python train.py --n_head=8 --beta1=0.93 --warmup_steps=200 --batch_tokens=32768 --seq_len=256
MLP neurons of a small language model. Each row is named by its layer, matrix (gate and up: input weights; down: output weights) and neuron, and shows model dimensions 160-255. Each number is 200 + 30 x the weight over its row's rms, rounded and kept within 0 to 999. A neuron's up and down rows have the sign that makes its largest values positive.
After each neuron's rows, "fires on" lists the tokens most often at its 100 highest values on Wikipedia text that the model never trained on.

L4.gate71,196,120,266,173,197,219,219,222,199,163,167,219,171,224,205,171,186,223,200,173,206,185,192,195,154,170,190,199,227,177,171,212,189,231,224,215,221,190,168,193,204,236,213,162,167,221,183,188,263,172,208,234,195,151,215,221,217,175,208,175,221,157,147,177,177,192,206,192,256,163,240,219,229,235,146,249,208,225,184,187,191,172,226,223,234,176,211,192,139,200,250,163,212,206,201,170
L4.up71,132,198,211,217,214,191,201,174,229,186,184,209,171,168,188,234,231,186,200,217,211,232,185,197,172,257,209,152,205,180,173,239,197,172,246,225,185,201,211,178,167,189,201,205,238,209,169,140,231,220,210,175,160,168,178,147,173,191,116,244,213,206,200,188,252,190,207,197,250,137,195,265,191,224,208,186,190,209,211,216,128,167,210,214,215,171,202,149,161,184,197,225,188,205,221,227
L4.down71,211,244,180,229,203,195,168,186,218,191,181,197,168,174,218,213,221,186,232,238,215,192,217,213,171,207,185,174,201,204,159,217,203,194,252,195,236,204,228,260,205,199,154,219,186,174,194,181,182,153,214,222,195,237,210,198,217,186,210,179,211,250,219,192,212,193,190,273,218,183,231,151,164,185,174,175,231,208,225,232,258,212,212,216,226,179,256,165,192,186,168,207,215,196,260,199
fires on: "in", "ar", "er", "el", "u"

L5.gate83,211,261,226,198,258,230,196,171,237,225,197,182,211,245,184,180,173,190,165,151,150,168,247,205,187,176,198,162,184,187,200,203,221,219,205,194,180,124,211,201,183,226,223,215,175,217,172,186,232,195,223,218,170,152,180,207,228,245,213,249,204,182,153,229,188,232,164,219,265,232,162,202,195,216,225,187,190,223,199,203,245,129,201,204,165,209,198,247,196,203,236,161,207,232,219,246
L5.up83,232,218,183,264,199,199,201,177,198,176,234,194,173,203,197,139,186,209,257,154,204,156,159,240,159,219,121,166,196,212,213,202,262,197,209,185,201,188,208,203,239,192,194,229,211,152,172,130,180,232,248,201,166,190,211,219,221,190,199,249,182,206,194,201,167,177,200,233,176,201,204,139,200,146,181,149,194,194,214,194,224,168,208,202,235,205,205,182,239,197,166,230,172,200,187,222
L5.down83,208,213,187,276,207,226,198,217,202,253,212,170,242,172,173,178,224,208,195,137,166,156,189,222,201,183,188,193,205,243,172,238,205,198,185,210,205,162,171,177,172,159,178,204,142,191,227,229,223,175,200,195,176,159,201,195,197,185,203,171,231,138,167,169,186,222,172,202,193,200,195,228,214,226,181,223,183,264,209,174,203,203,268,194,175,184,168,170,199,190,276,217,220,135,180,179
fires on: "m", "b", "ed", "qu", "ab", "am"

L2.gate88,187,186,232,193,151,187,188,209,207,249,215,186,263,161,190,247,219,216,195,174,189,202,197,249,171,195,221,186,218,206,204,199,253,209,204,243,229,181,222,206,245,188,212,179,212,241,190,178,156,185,187,248,191,204,188,156,215,180,208,207,206,218,210,159,196,208,200,210,217,172,148,161,176,224,230,215,196,222,161,223,149,215,186,239,155,175,176,219,168,157,138,235,202,193,222,199
L2.up88,159,179,173,190,142,213,207,184,206,223,211,133,183,224,211,252,249,278,220,200,195,252,182,227,186,202,221,163,200,227,195,222,225,233,210,209,200,173,226,214,169,173,219,179,132,221,178,192,211,221,207,194,175,140,231,195,199,205,239,199,209,188,208,163,148,209,162,157,178,218,186,233,211,207,293,251,183,233,226,169,161,224,196,201,179,224,181,211,207,248,252,225,195,218,203,255
L2.down88,209,198,162,231,197,164,166,191,255,208,207,245,166,153,204,136,212,190,177,217,214,194,156,193,221,156,184,157,185,187,268,192,223,187,174,169,173,203,181,139,199,198,157,130,155,151,203,168,255,244,229,214,148,168,204,192,221,218,215,173,178,192,176,233,161,177,226,165,185,171,176,194,241,195,203,199,213,211,191,193,243,147,177,192,188,186,244,223,196,189,166,192,161,163,223,191
fires on: "p", "l", "il", "ep"

L8.gate11,212,229,216,149,239,208,139,188,157,183,193,220,181,170,199,208,206,207,202,213,180,217,207,252,177,256,241,162,207,138,192,221,191,177,222,207,208,178,175,158,153,196,235,127,220,220,182,199,211,238,210,147,193,192,152,213,185,185,169,179,205,209,242,214,172,181,190,181,144,161,218,204,121,178,154,175,192,221,232,201,204,212,199,222,183,222,187,207,149,218,175,230,195,203,210,196
L8.up11,166,208,159,138,219,209,231,184,213,227,189,213,151,224,195,204,148,239,254,222,181,168,195,221,207,220,228,188,153,201,174,249,205,193,200,257,218,250,253,157,190,199,242,224,213,151,168,218,226,223,199,190,204,159,158,170,193,206,211,173,140,167,202,175,205,235,177,170,196,195,204,180,148,260,171,240,242,200,195,217,203,184,171,239,208,180,195,174,209,208,232,227,190,229,167,196
L8.down11,162,231,236,206,211,184,200,213,202,240,204,148,232,186,210,258,219,223,208,211,206,194,222,244,182,230,171,237,238,202,205,157,271,191,168,195,180,204,246,159,246,208,255,195,224,190,181,144,210,185,209,153,236,235,177,144,149,210,223,203,198,211,141,221,226,148,198,199,177,152,206,214,168,235,191,151,234,195,179,224,253,166,201,243,140,178,213,202,167,187,173,236,236,243,211,222
fires on: "op", "p", "ic", "k", "t", "it"

L8.gate25,198,177,230,258,192,186,215,204,225,212,178,217,176,166,266,194,191,203,179,223,171,199,195,256,230,181,225,212,214,194,218,196,275,231,184,180,175,218,193,202,260,228,231,246,263,149,138,259,192,193,234,162,215,198,168,200,196,224,212,177,124,200,250,208,258,207,163,227,228,196,178,225,202,197,142,167,174,214,164,201,169,227,229,183,169,248,219,196,165,254,220,200,167,177,222,197
L8.up25,193,190,205,234,240,227,241,195,212,143,257,187,171,165,221,233,163,193,184,252,256,264,189,185,281,220,233,197,180,203,232,211,188,225,198,229,216,217,165,115,202,210,198,183,203,170,228,206,225,206,172,216,181,192,217,149,191,202,212,198,230,218,225,200,225,157,223,178,211,210,242,204,192,206,222,182,234,194,205,199,206,229,203,237,205,183,217,193,200,188,171,175,169,216,259,220
L8.down25,197,234,211,181,220,235,170,183,253,188,225,149,169,197,250,173,178,183,206,211,211,220,180,226,251,163,239,160,193,176,193,145,232,248,190,167,177,264,218,229,193,224,208,215,204,179,225,252,232,176,206,143,251,229,178,196,200,151,181,215,231,207,219,184,211,270,184,217,227,186,191,221,194,190,225,213,236,205,216,211,228,227,244,171,228,182,193,149,182,235,238,167,178,245,205,220
fires on: "ed", "ing", "ong", "ork", "e", "ate"

L2.gate130,199,233,187,180,253,208,207,219,173,230,215,172,190,231,179,189,197,236,250,181,196,160,152,216,187,207,197,157,235,181,216,208,204,220,227,194,212,195,161,227,193,205,268,162,166,201,219,184,198,189,187,186,186,231,167,168,239,145,151,196,173,221,234,191,147,232,203,162,205,220,174,231,194,169,203,124,222,232,231,203,209,218,242,220,230,195,173,169,189,268,207,216,179,241,198,199
L2.up130,208,138,217,189,163,221,175,239,197,186,192,184,225,204,165,154,152,171,179,186,248,201,153,214,180,198,159,182,213,220,182,173,184,221,186,167,165,179,189,193,208,143,143,219,193,173,242,214,182,244,183,278,217,119,180,221,198,176,172,198,259,201,234,213,248,148,186,170,177,222,184,210,191,214,207,198,195,166,219,153,210,227,148,191,206,205,213,206,209,243,226,228,191,218,155,234
L2.down130,242,191,229,166,195,136,203,189,247,227,303,239,202,207,188,236,221,231,221,155,246,235,198,157,210,200,192,178,186,198,214,199,200,176,213,187,190,201,218,177,170,170,200,224,190,212,180,243,246,230,216,263,181,165,203,205,173,217,201,185,188,230,268,196,244,221,242,186,259,218,158,222,213,154,163,212,206,190,145,222,213,230,207,134,164,179,192,198,222,183,259,175,184,224,221,151
fires on: "o", "n", "om", "her"

L8.gate149,197,211,166,187,188,287,201,219,223,172,189,245,215,166,234,242,170,156,176,232,212,221,214,200,185,213,233,231,248,179,229,163,195,208,170,230,200,199,203,214,192,218,267,178,203,214,144,198,212,199,215,217,150,179,178,230,160,200,171,196,201,206,162,216,223,168,177,200,177,180,166,150,118,182,251,203,164,196,267,240,201,177,236,198,261,171,191,207,242,235,157,221,187,235,190,195
L8.up149,215,173,123,177,173,207,197,191,176,213,236,229,174,222,201,215,193,179,164,150,213,169,157,215,194,211,205,171,222,245,170,206,198,233,178,233,207,176,207,260,212,173,185,226,209,199,180,189,185,230,206,203,161,221,107,191,218,204,193,212,206,216,196,186,232,204,187,189,196,173,215,200,191,188,188,152,243,217,240,242,199,196,179,167,199,188,172,203,145,222,199,196,159,185,235,189
L8.down149,221,202,182,197,203,210,161,161,155,204,142,220,145,262,132,192,175,172,215,184,251,157,193,207,205,247,181,176,193,176,257,145,250,233,246,196,174,229,184,199,169,212,246,215,210,189,189,192,231,167,158,173,278,189,144,251,193,176,210,153,209,208,197,192,205,192,171,149,202,204,191,174,195,212,217,234,188,167,213,232,214,250,198,246,166,212,202,232,190,177,164,157,133,226,269,203
fires on: "ig", "g", "l", "ur", "w", "e"

L4.gate318,224,205,186,202,163,167,112,208,200,175,209,253,206,202,223,258,245,213,174,178,225,294,245,222,172,177,222,220,201,231,157,180,182,193,163,183,174,218,199,156,207,205,241,186,189,174,193,185,185,186,198,198,161,221,206,187,165,208,233,173,157,255,240,175,166,244,211,211,205,149,229,192,195,186,221,192,183,203,198,183,188,216,283,202,202,140,161,201,156,218,215,220,176,241,162,203
L4.up318,168,245,188,198,226,163,253,232,161,154,215,206,193,201,218,210,196,132,202,233,198,191,266,180,232,202,176,203,219,206,173,204,198,191,180,243,260,168,204,179,179,201,169,255,204,181,189,158,290,192,160,220,193,216,195,217,210,196,209,219,143,179,263,202,189,229,159,257,71,156,178,186,209,175,168,202,193,175,182,229,187,222,189,195,183,220,212,229,206,177,176,166,202,200,181,209
L4.down318,225,212,258,249,156,199,215,244,159,161,159,226,192,187,233,218,208,226,189,139,176,206,181,196,269,193,214,194,221,167,249,229,141,219,214,193,202,196,228,140,226,184,203,211,187,184,200,181,197,182,205,216,172,160,196,206,196,202,224,212,182,235,154,160,235,211,250,168,216,239,219,229,194,184,211,227,217,246,217,187,195,212,239,193,184,150,191,194,172,168,191,223,201,161,196,210
fires on: "p", "D", "ess", "ast", "F", "M"

L2.gate246,202,217,226,199,225,164,189,192,205,219,185,184,206,240,211,164,205,187,138,239,205,200,211,236,215,239,254,189,203,213,223,183,161,203,146,172,236,230,192,248,212,206,206,175,205,237,181,220,196,189,213,225,198,174,227,212,230,187,225,241,228,198,252,246,219,208,244,177,219,184,218,189,183,192,160,133,229,231,257,153,187,135,173,219,247,175,245,238,226,246,173,214,191,230,184,182
L2.up246,167,144,236,150,202,240,220,192,188,193,209,200,197,239,233,165,147,250,240,166,190,210,219,230,215,231,174,198,250,173,246,178,172,198,214,222,238,203,202,258,228,203,181,222,246,196,230,245,164,228,208,181,181,206,189,217,278,190,172,216,185,182,178,209,169,203,217,172,185,242,176,202,217,232,258,220,270,198,236,170,211,191,205,232,187,222,202,205,168,261,177,168,191,157,218,231
L2.down246,240,174,178,166,233,214,184,193,242,190,212,209,200,163,211,233,163,193,240,187,191,218,237,181,206,151,203,201,205,200,183,177,167,204,195,191,137,187,238,216,158,138,199,211,208,152,207,257,213,198,223,144,204,207,180,184,199,253,139,202,277,237,194,206,187,224,240,202,212,151,177,215,199,155,209,222,202,178,220,181,191,201,193,164,193,173,221,153,216,233,256,172,163,205,221,205
fires on: "her", "ain", "om", "n", "ist"

L8.gate36,182,192,146,219,198,235,169,137,185,220,220,200,262,233,201,188,210,147,274,218,200,236,215,244,219,167,172,173,199,163,174,159,209,162,149,183,226,207,207,264,209,195,238,175,177,159,203,223,221,221,229,237,188,176,189,211,174,133,148,163,226,192,211,242,217,228,165,195,194,253,225,188,191,196,182,188,238,199,169,245,174,213,231,203,198,222,178,192,183,201,178,225,207,272,189,194
L8.up36,188,186,197,149,176,157,228,175,196,220,222,202,221,221,207,193,202,188,191,211,236,143,140,178,203,253,191,231,231,151,189,186,175,250,191,241,204,221,159,167,190,181,215,168,206,187,193,212,183,231,196,171,202,185,171,154,225,206,217,216,198,249,207,190,210,224,242,167,235,170,206,197,174,186,218,254,223,176,175,179,149,171,205,181,167,217,190,183,173,176,208,232,229,138,241,282
L8.down36,229,106,172,213,187,243,185,190,171,219,213,197,254,203,240,203,210,154,213,224,203,174,189,231,212,204,220,227,181,165,185,235,175,139,147,186,250,219,199,188,209,231,166,140,184,201,223,213,216,219,216,180,210,201,204,176,237,175,229,97,147,204,262,203,217,187,263,160,187,177,225,223,187,164,205,218,182,232,151,202,239,202,212,208,172,209,176,244,190,165,266,183,160,193,227,184
fires on: "en", "et", "p", "2", "ill", "i"

L2.gate210,247,181,192,162,182,211,227,237,245,204,196,206,213,169,196,248,204,241,202,171,229,223,242,200,253,144,185,232,215,227,255,254,189,214,173,219,200,179,212,228,203,226,231,215,202,178,231,165,238,179,216,175,200,195,190,212,263,229,155,172,191,194,170,202,178,221,200,139,191,177,165,210,220,259,189,148,169,219,144,170,204,192,269,199,201,239,171,195,210,193,178,192,228,182,202,207
L2.up210,236,231,183,176,251,198,185,152,152,208,198,179,218,192,153,205,173,197,185,207,203,230,235,162,222,173,164,184,198,150,203,228,239,225,215,173,180,182,247,172,216,157,213,191,218,165,224,197,186,144,248,138,206,186,244,208,227,228,202,143,183,161,217,178,216,175,221,126,175,225,252,252,219,203,215,207,181,183,197,186,140,254,168,211,198,204,161,240,179,162,235,184,154,194,183,218
L2.down210,202,214,171,236,162,192,172,202,173,210,180,211,189,158,218,181,207,190,201,124,178,311,165,192,229,221,194,161,239,170,207,179,186,223,233,206,224,254,176,187,211,217,220,189,158,163,213,184,197,228,217,241,184,179,241,204,193,262,207,198,218,220,199,182,164,183,232,170,213,197,232,199,200,175,161,165,222,256,203,223,243,206,209,202,174,210,164,170,201,211,172,211,216,190,212,234
fires on: "il", "\n", "p"

L4.gate39,204,171,148,145,213,170,181,231,151,231,182,177,250,154,189,220,188,220,219,223,201,233,173,224,160,210,200,160,187,169,168,218,191,212,209,158,183,142,224,175,262,190,220,218,177,188,196,211,243,208,141,218,195,145,207,275,167,180,184,235,193,192,277,174,206,159,197,175,197,215,192,235,181,192,238,173,232,191,185,176,194,167,236,176,165,202,166,198,160,159,250,209,198,184,216,253
L4.up39,192,252,244,263,202,174,180,191,217,222,206,197,188,246,178,169,180,228,205,159,239,218,181,258,190,136,203,168,176,152,210,219,187,173,201,203,214,191,232,150,145,168,202,224,242,189,205,203,175,209,153,220,241,207,190,185,224,180,218,192,218,228,228,230,205,214,170,199,180,186,208,211,204,185,183,195,268,195,255,217,235,273,144,249,221,177,192,201,217,213,226,177,184,221,177,171
L4.down39,174,181,204,174,200,220,174,181,208,171,217,187,193,170,199,188,199,219,187,196,205,168,208,230,188,217,153,209,156,159,185,215,200,201,195,175,229,210,191,162,205,193,199,172,247,205,246,206,212,197,240,204,178,224,217,185,151,190,219,222,155,194,203,154,203,178,259,174,205,221,228,132,183,253,282,185,227,217,140,211,225,172,219,183,219,180,203,149,211,238,212,165,259,183,140,185
fires on: "ew", "is", "n", "″", "al"

L5.gate158,178,202,229,194,175,200,229,219,218,239,239,154,212,133,246,216,174,217,174,233,203,142,195,253,206,105,162,143,255,203,219,172,179,168,196,257,188,235,195,211,221,187,206,190,186,244,210,183,207,203,218,246,198,187,282,154,202,174,214,216,200,239,242,148,241,231,227,131,175,231,145,225,252,220,219,169,168,231,244,220,218,211,224,227,208,175,154,172,224,250,215,200,182,234,180,174
L5.up158,227,201,198,194,217,214,185,175,224,222,219,191,168,229,198,173,139,197,245,184,188,182,214,222,220,180,201,188,221,220,257,172,160,193,231,223,184,255,187,155,199,189,214,159,180,178,159,167,202,143,177,177,187,256,195,161,166,158,217,230,222,197,261,206,137,201,193,176,191,208,222,173,213,216,239,215,159,220,181,182,202,197,208,196,183,196,232,192,193,196,214,171,184,198,193,157
L5.down158,182,190,182,237,201,193,170,179,236,138,169,186,216,229,204,190,163,181,179,211,169,192,151,201,222,192,177,290,216,206,157,179,176,222,197,220,256,165,178,170,188,207,239,212,167,190,244,196,214,183,192,252,208,199,167,179,177,174,216,240,180,233,165,244,148,167,215,224,201,270,180,203,224,230,176,240,207,182,193,253,209,206,207,155,192,217,234,135,230,192,187,202,208,189,230,138
fires on: "en", "k", "et", "7", "ut"

L2.gate179,195,189,217,125,214,183,202,219,169,249,188,187,215,204,196,203,156,163,209,226,177,217,147,138,177,194,212,161,202,195,154,180,197,214,235,214,239,286,219,238,226,160,179,190,191,144,179,148,186,191,151,174,250,190,192,184,158,169,193,196,206,219,156,206,208,217,176,128,199,185,221,213,192,163,183,177,230,235,187,191,220,160,190,191,202,147,186,235,185,104,202,194,221,155,211,168
L2.up179,213,212,208,149,224,178,185,216,207,219,189,143,243,172,151,198,230,178,237,170,188,180,199,206,187,210,170,107,199,228,193,143,224,157,259,238,224,224,191,219,225,164,156,239,188,177,174,184,123,200,198,228,233,182,209,153,182,233,180,174,232,186,145,258,191,225,197,198,205,196,242,252,184,220,233,159,185,168,233,217,220,193,181,213,221,219,197,219,192,229,225,207,204,179,175,196
L2.down179,173,230,234,174,185,173,134,186,238,211,198,254,159,255,200,182,211,233,232,205,174,164,241,171,174,250,214,211,175,177,258,213,196,255,186,166,195,213,181,172,176,170,250,202,201,249,177,217,226,228,180,188,194,184,202,171,204,241,226,173,182,169,196,138,262,158,196,190,215,171,217,193,180,201,156,168,214,167,217,178,192,178,183,210,240,182,211,181,184,193,191,229,206,199,177,203
fires on: "or", "ist", "n", "t", "ish", "ig"

L4.gate170,166,179,190,186,202,273,190,218,217,167,198,224,206,189,215,272,194,239,226,185,210,184,216,169,210,207,181,184,221,192,148,211,231,198,169,213,214,181,222,177,215,225,160,214,201,212,181,207,161,212,254,190,183,186,208,184,172,208,169,235,234,234,207,217,179,227,166,205,186,175,225,181,193,206,167,212,241,140,163,236,230,189,204,193,137,195,147,276,157,247,205,208,190,220,173,217
L4.up170,217,192,199,153,214,289,242,224,186,168,261,234,221,190,244,207,165,193,202,213,190,205,213,193,198,146,175,185,196,168,201,258,208,185,208,180,258,218,244,216,213,199,260,212,205,184,166,181,218,239,194,182,162,196,231,226,143,190,196,199,247,205,196,160,182,162,161,148,179,252,183,127,167,178,187,210,205,201,214,237,234,201,205,202,176,209,194,211,217,133,201,221,142,232,190,235
L4.down170,213,201,209,245,210,226,97,211,216,238,217,153,250,216,180,161,156,217,183,159,187,187,202,198,256,190,229,221,225,184,187,239,194,213,216,148,274,187,164,193,231,160,246,210,162,184,190,114,217,220,181,212,189,192,150,214,229,183,195,172,235,185,191,209,139,179,193,201,144,250,206,194,272,184,184,180,204,172,138,184,253,154,243,213,199,191,225,172,183,224,220,162,170,217,176,183
fires on: "c", "et", "am", "k", "t", "ab"

L4.gate78,232,162,195,232,161,179,224,255,212,174,195,209,190,235,202,189,222,150,175,201,204,199,196,222,152,244,222,207,244,203,206,198,242,241,220,231,194,216,195,153,193,145,194,166,212,194,199,194,195,260,181,192,287,185,192,246,210,237,247,179,185,221,250,253,193,212,221,195,154,180,154,181,202,212,211,216,173,198,252,206,234,191,160,215,188,211,132,222,209,195,183,217,185,124,177,212
L4.up78,173,190,194,248,152,125,247,188,192,187,207,233,235,229,199,196,251,199,230,179,199,223,206,162,160,230,208,219,225,202,185,195,166,217,230,188,239,223,194,176,200,202,206,175,171,218,258,179,263,246,183,233,155,177,214,239,129,213,166,262,177,208,265,184,177,234,180,205,168,226,143,149,186,165,265,165,170,140,176,209,198,178,240,245,199,192,249,230,197,219,209,210,197,166,213,228
L4.down78,201,177,171,223,214,210,243,180,204,176,186,169,185,204,207,191,233,180,173,162,210,180,208,225,219,185,171,182,231,201,242,215,237,163,188,176,192,200,157,199,188,207,209,137,245,188,239,239,201,227,189,171,195,234,172,218,193,244,261,206,200,213,237,153,214,178,161,247,204,162,202,247,217,208,158,231,163,190,267,156,209,165,154,214,200,151,132,226,169,177,180,250,201,217,178,188
fires on: "m", "ar", "ul", "$", "ess", "ad"

L2.gate69,197,196,190,223,202,227,173,212,199,210,203,216,153,159,211,198,200,238,161,185,206,154,227,197,253,245,146,239,206,163,184,183,234,192,201,219,179,143,203,190,207,228,179,227,235,172,200,193,229,198,214,215,209,242,215,173,198,232,179,237,204,224,212,186,206,148,162,192,196,192,242,158,156,152,213,226,205,172,168,165,182,213,221,156,208,179,191,190,256,248,161,166,185,131,178,212
L2.up69,191,229,189,240,194,214,134,201,170,154,221,193,173,160,194,184,206,254,194,191,200,152,246,200,254,206,243,226,229,188,222,254,247,187,241,248,199,151,185,182,204,151,108,195,231,202,196,170,265,177,192,252,206,240,206,157,237,224,146,259,265,207,216,201,193,159,181,192,241,172,196,203,207,189,201,224,195,190,201,200,180,224,217,168,190,173,149,172,136,221,167,186,173,200,187,197
L2.down69,250,191,172,225,204,204,162,203,198,227,222,222,248,235,202,208,216,192,204,226,211,207,222,158,167,260,202,171,239,241,182,216,184,229,201,199,235,195,230,224,131,139,174,204,163,173,214,191,211,170,164,191,148,194,215,280,202,242,214,199,189,241,234,201,248,236,229,222,231,234,186,210,215,235,214,195,162,210,198,192,196,241,190,170,203,254,190,201,205,190,175,224,209,230,186,170
fires on: "===", "il", " and", " from", "ate", "ive"

L2.gate103,183,185,218,224,170,225,224,195,144,171,165,166,194,206,211,218,155,170,147,215,163,212,231,203,197,248,178,181,216,211,210,174,160,220,212,220,177,218,195,241,188,191,160,187,151,229,202,208,163,176,218,193,203,180,210,169,220,183,201,209,166,198,268,206,262,178,160,262,179,234,167,183,163,208,183,186,258,188,275,188,173,143,237,229,194,242,164,215,257,213,179,210,150,256,195,136
L2.up103,188,249,163,222,232,181,231,163,264,130,195,201,180,155,165,191,196,212,208,147,228,242,229,176,199,250,210,165,215,276,206,215,149,188,194,177,209,176,240,177,170,150,223,243,165,241,121,159,176,172,192,179,187,195,234,153,202,247,154,200,191,184,172,173,237,244,143,217,209,203,214,198,249,277,230,217,229,207,226,209,192,166,213,161,207,224,187,192,198,176,251,191,240,231,215,182
L2.down103,196,206,219,211,175,192,193,182,194,232,177,270,136,234,208,152,188,186,168,205,234,175,215,258,178,262,184,172,237,239,217,220,238,238,213,142,206,172,164,179,204,189,144,175,200,210,220,189,217,267,203,209,204,235,201,155,133,211,215,188,187,175,204,225,304,222,216,232,216,239,166,191,162,205,169,219,188,207,242,245,178,213,173,216,209,214,197,200,240,188,180,224,214,163,213,147
fires on: "k", "ist", "t", "if", "ell", "op"

L5.gate363,201,168,191,145,200,180,247,204,207,202,211,198,170,213,221,220,198,218,152,273,210,185,211,213,169,185,176,267,249,211,185,226,194,216,231,236,185,119,256,162,205,152,182,206,164,195,179,234,168,208,193,192,180,179,210,213,214,172,173,194,200,205,221,252,178,239,201,235,180,212,184,156,217,185,239,181,198,192,137,179,144,223,206,251,204,197,160,144,189,144,203,198,206,174,267,227
L5.up363,203,178,244,201,206,171,183,221,220,262,174,169,188,196,167,189,186,170,183,252,212,189,219,256,210,219,237,168,159,181,211,218,215,198,215,158,159,228,196,143,186,145,155,221,219,122,166,186,188,205,161,195,221,193,220,229,219,182,202,184,188,269,255,195,217,204,284,202,144,232,178,198,214,199,219,216,199,224,200,205,207,230,257,169,227,219,217,220,162,184,194,212,226,153,223,235
L5.down363,197,193,239,187,194,238,169,176,239,196,255,134,189,188,161,270,254,158,199,159,203,144,202,230,183,210,172,147,204,138,237,213,215,216,194,254,187,210,171,233,252,174,229,167,199,202,209,221,219,176,225,239,229,241,195,202,204,216,234,258,236,202,198,179,178,200,162,238,198,159,220,232,192,191,225,163,216,227,199,219,226,171,219,207,183,172,217,158,180,240,203,216,206,232,209,251
fires on: "n", "am", "k", "im", "al", ":"

L5.gate130,214,200,191,238,217,134,184,187,224,154,204,218,203,183,190,184,133,200,197,139,203,167,149,157,233,170,217,240,234,222,228,187,211,219,131,242,167,205,201,295,230,239,215,179,180,175,231,139,194,242,168,192,175,190,194,168,200,178,150,180,190,190,245,205,186,242,202,162,216,202,183,181,199,226,170,225,199,212,232,196,164,165,236,181,153,200,177,206,172,173,200,202,225,203,199,188
L5.up130,207,199,158,165,234,254,184,223,193,169,189,162,161,134,214,163,224,214,181,180,200,201,199,209,200,269,248,224,232,182,241,185,144,206,195,229,148,159,206,196,190,208,224,153,179,234,196,231,197,219,222,170,211,173,247,208,234,243,229,168,225,264,197,212,200,250,180,168,199,237,177,164,272,190,145,170,201,236,285,208,201,201,208,196,135,188,150,185,197,199,194,191,160,150,224,203
L5.down130,165,192,163,158,248,154,145,177,206,197,199,192,180,203,154,165,177,147,221,219,216,181,189,201,175,191,189,217,224,209,288,146,259,224,244,195,202,215,218,193,200,194,252,232,177,227,178,192,136,183,271,161,269,223,214,172,197,216,151,197,167,233,182,205,159,146,152,178,187,222,212,227,245,251,222,181,202,181,169,147,175,182,258,204,244,193,203,245,242,209,231,201,164,221,198,173
fires on: " of", "ur", "l", "if", "h", "at"

L4.gate363,221,207,228,162,192,223,186,199,155,185,196,210,195,189,177,226,196,193,157,220,228,208,231,191,197,183,236,245,187,206,163,227,212,243,235,226,220,177,206,182,189,168,169,201,182,196,225,212,245,214,172,215,214,216,204,175,252,197,194,221,155,209,219,182,194,199,246,135,175,210,237,154,234,216,215,237,204,163,185,241,192,164,253,264,149,215,147,199,157,246,216,230,198,206,172,213
L4.up363,206,224,239,250,221,201,236,197,173,203,206,233,196,174,158,260,235,189,232,125,200,294,190,247,200,226,182,174,265,175,200,256,198,237,200,186,199,206,241,155,185,195,207,225,282,268,216,245,224,239,180,191,231,253,218,212,170,187,201,267,200,209,223,218,201,220,201,248,149,208,207,196,198,181,187,212,225,227,224,210,229,175,148,262,181,143,179,196,202,231,197,161,221,188,227,219
L4.down363,190,194,239,231,193,160,185,145,231,199,135,231,197,194,211,236,228,264,180,188,193,224,207,201,203,199,210,191,178,155,248,236,225,194,145,177,189,243,256,187,256,196,177,187,258,187,173,233,220,212,217,113,136,219,195,247,159,160,215,176,235,179,253,179,222,237,157,243,202,171,219,173,185,237,164,219,167,223,188,201,193,209,174,182,150,185,190,166,218,187,182,240,223,174,212,196
fires on: "t", "ess", "k", "ar", "ect", "ul"

L2.gate231,240,217,163,217,242,191,211,180,200,199,228,216,201,173,197,217,216,177,144,180,188,244,212,174,200,182,167,201,215,237,190,200,189,205,198,198,228,183,140,199,202,170,209,217,210,155,218,189,197,221,169,203,172,212,206,221,219,171,171,185,176,145,227,212,203,168,183,224,235,211,240,201,283,168,171,202,163,176,228,179,202,190,179,194,229,248,227,182,203,211,243,229,257,148,204,175
L2.up231,227,187,195,196,185,238,162,191,172,228,179,197,176,186,179,232,241,130,161,185,241,165,188,204,207,212,200,236,197,190,187,212,226,197,175,208,205,185,166,160,178,186,229,231,185,172,199,224,178,196,196,260,114,192,223,206,227,176,222,206,217,186,194,169,183,180,125,220,216,228,140,182,220,212,200,210,168,234,253,141,195,250,224,244,196,147,168,142,166,211,259,206,187,192,208,211
L2.down231,209,165,178,95,181,214,160,191,248,246,237,160,164,167,203,198,164,191,241,200,225,252,197,246,207,163,171,187,228,197,205,184,211,170,220,205,211,251,193,168,177,159,163,182,201,175,217,247,167,141,174,189,197,232,189,223,208,169,190,242,194,226,168,196,166,187,173,148,205,206,200,212,264,202,197,199,189,253,199,181,194,264,147,171,219,258,166,188,216,200,230,171,184,212,187,260
fires on: " de", "e"